Weights of a small transformer language model.
Size: 4 heads of 128, vocabulary 8192, 37.2M parameters.
Architecture: RMSNorm before each block, rotary positions, no biases in attention or MLP, untied embeddings.
Training: a variant of Adam for these matrices, 901M tokens, 13743 steps.
MLP neurons of a small language model. Each row is named by its layer, matrix (down: output weights) and neuron, and shows model dimensions 368-463. Each number is 128 + 24 x the weight over its row's rms, rounded and kept within 0 to 255. A neuron's up and down rows have the sign that makes its largest values positive.
After each neuron's rows, "raises" lists the tokens whose logits its output raises most directly, leaving later layers aside.

L2.down1014 [141 190 128 101 132 132 113 108 135 112  89  89 118 160 122 134 121 132 159 154 127 174 138 152 118 116 112 176  87 112  93 135 127 105 120 132 126 118 110 154 144 140 110 149 138 126  99 150 138 140 124  75 119 149 117 119 147 164 235 107 116 145 129 146  68 122 183 107 139 147 119 124 142 148 175 117 120 125  98 130 125 165 123 103 101 103 124 130  91 103 149 134 197 138 138  90]
raises: "s", "si", "se", "ss", "st"

L4.down291 [103  92 110 148 174 129 137  72 162 118 110 129 121 119 158 116 164 157 129 134 134 155 132 137 125 125 108 153 125 144 133 119 136  85 138 106 130  91 122 132 105 120 177 112 128  97 148 105 128 112 131 116 127 132 117 132 111 143  43 117 191 162  90 143 131  84 143 160 129 146 138 120 163 110 120 130 133 145 136 111 129  65  94 148 124 133 139  85 120 135 111  53 176  98 142 104]
raises: " their", " its", " themselves", " it", " them"

L8.down62 [106 148 107 113 188 116 126 102 127 117  87 121 124 181 155 137 164 143 148 160 133 139 139  91  83 123 159 106 128 135 182 152 129 137 140 181 154 142 152 130 158 132 130 166  79 146 168 151 108 113 141 117  97 150 123 147 103 154  43 102 159 124 122 134 168  87 105  99 106  88  84 109 135 137 117 149 120 146 134 110 104  75 124 141 164  94 167  89  93 161 117 105 123 123  93 121]
raises: " them", " the", " what", " their", " these"

L2.down864 [ 85 163 134 119 101  98 139 108 130 132 138 116 104 143 123 113 130 177 103 146 142 137 142 136 118 126 148 136 134 121 163  97  78 127 139 146 138  80 139 162 123 136 130 140 135 158 133 102 143 152 122 163 131 147 118 131 159 145 130 152  91  99  92 117 136 147 112 122  77 144 124 155 136 163 131 135 108 118  73 156 104 140 129 112 107 130  82 111 113 137 107  68 107 134 110 149]
raises: "ing", "ly", "imo", "s", ","

L4.down305 [135 150 112  98 155 154 122 151 146 122 118 120 100 134 151 100 156 105 131 123 116 105 117 136 104 134 123 143 164 152 152 139  97 161 150 154 154 164 132  92 135 144 109 160 129  91 131 128 144 117  77 167 171 150 141 131 139 116 109 138 119 148 109 123 183 150 127 129 135 135  89 118 125 139 151 119 106 149 152 104 118 161 147 123 137 121 170  87 153 111 128 131 130 119 108  96]
raises: " times", " their", " them", " its", " these"

L8.down800 [ 85 108 145 119 132 127 180 143 137 143 125 119 113 156 143 144 162 120 142 142 103 158 172 155 126  95 138 136 154 146 118 141 180  79 132 130 144 162 128 157  90 150 131 117  71 134 144 118 139 163 111 127 147  80  99 122  99 144 114 130 201 118  85 151 118 118 106 195 125 148  87 147  97 162 132 126  80 116 122 138 126  78 103 174 125 128  87 100  65 145 158 155 129 111 152 134]
raises: " it", " them", " its", " him", " they"

L8.down829 [150 117 113 177  81 136 112 132 103 109 136 147  85 137 162 153 125 114 148 111  85 166 131 141 158 120 113 132 143 145 114 145 115 138 145 105 123 152 157  92 189  81 139 149 146 138 162 104 142 167  84 131 130 124 146 115 152 128 153 140 137 108 128 160 132 115 156 108 128 111 128 111 120 129 153 136 136 125 147 118 105 159 118 173 119 132 154 124 121  97 129 137 110  77 144 137]
raises: "ons", "on", "ied", "iac", "iant"

L8.down913 [179 135 156  91 117 139 122 125 102 102 133 149 130 118 136 136 169 137 131 159 123 155 134 134 117 131 151 150 147 122 107 101 128 107 114 100 123  93 140 154 105 138 137 156 142 127 129 126 147  91 143 127 111 156 120 156 128 139 133 133  73 143  76 129 145 113 136 130 152 106 152 100 126 124 113  86 133 148 127  86 131 113 160 117 144 103 135 149 119 109 118 123 142 136 135  96]
raises: "s", "uts", "se", "ies", "ie"

L2.down900 [110 141 157 141 100 139 138 100 146 120 165 132 108  87 103 101 165 141 126  99 135  97 144 151 116 134 116  96 117 179 141 114 145 161 164 133 134 134 131 117 154 128  98 137 145 118 154 117 159 130 142 153 111 128 122 139 111  97 126 146 169  99 158  99 120 121 114 122 157 122  99 177 161 159 118 110 169  77 132 128 143 102  89 163 151 138 126 134 144 122 133 134 164 163 136 159]
raises: "\n", "\n\n", " |", ";", "."

L8.down890 [ 91 165 132 105 167 155 142 130 174 146 122 128 136 113 112 144 109 113 124 148 116 115 149 137 129 129 138 157 152 159 147 127 125 102 108 116 132 101 166 124  81 119 136 112 128 129 118 128 170 152 134 118 112 147 146 130 141 124  85 136  82 174 121 139  97 129 118 123 135 136 137 164 103 137 126 122 103 127 131 123 143  48 136  72 118 119 143  68  95  94 132  91 110 128 115 120]
raises: "s", "ing", "es", "ed", "ires"

L2.down708 [139 133 135 143 102 220 137 108 134 150 153 112 122 108 105 108 158 130 126 103 110  74 102 108 144 149 135 130 129 129 115  94 153 133 192 146 118 125 154 114 150 118 118 156  95 171 137 130 170 142 129 126 122 146 123 149  70 159   0 175 177 131 104 121 157 126 160  82 129 117 148 150 121 126 172 135 144 115 136 153 140  85 153 143 123 147 163 139 141 117 120 137  88 122  72 131]
raises: ".", ",", " |", "\n\n", ";"

L8.down980 [139 123 126 132 122 143 178 151  85 132 110 106 140 177  79 141 160 100 152  96 113 139 133 133 131 133 121 181  98 131 200 101 111 135 116 114 172 141 144 115 177 109 160 183 143 149  95 153 127 108 130 130 104 133 127  86 151 122 153 145 141  96 130 122 103 169 144 104 126 118 147 168 116  92 138 124 129 154 118 117 128 113 130 148  96 141 127 153 133 103  86 100 131  99  81 152]
raises: "on", "en", "af", "ğ", "ons"

L8.down258 [119 146 136 122 121 133 120 148 134 125 155 143 141 165 123 163 181 132 109 140 143 172 125 111 109 100 151 189 129 131 172 139 117 124 131 166 185 140 122 105 136 136 120 156 112 120 147 127 116 122 142 109 118 122 115 178 133 122  79 133 135 149 132 137 160 122 125 107 118 159 104  99 146 116 128 122 108 139 166 129 117  65 135 161 132 105 136  99 115 142 132 156 163 125  79 168]
raises: "ulate", " its", " their", " them", " themselves"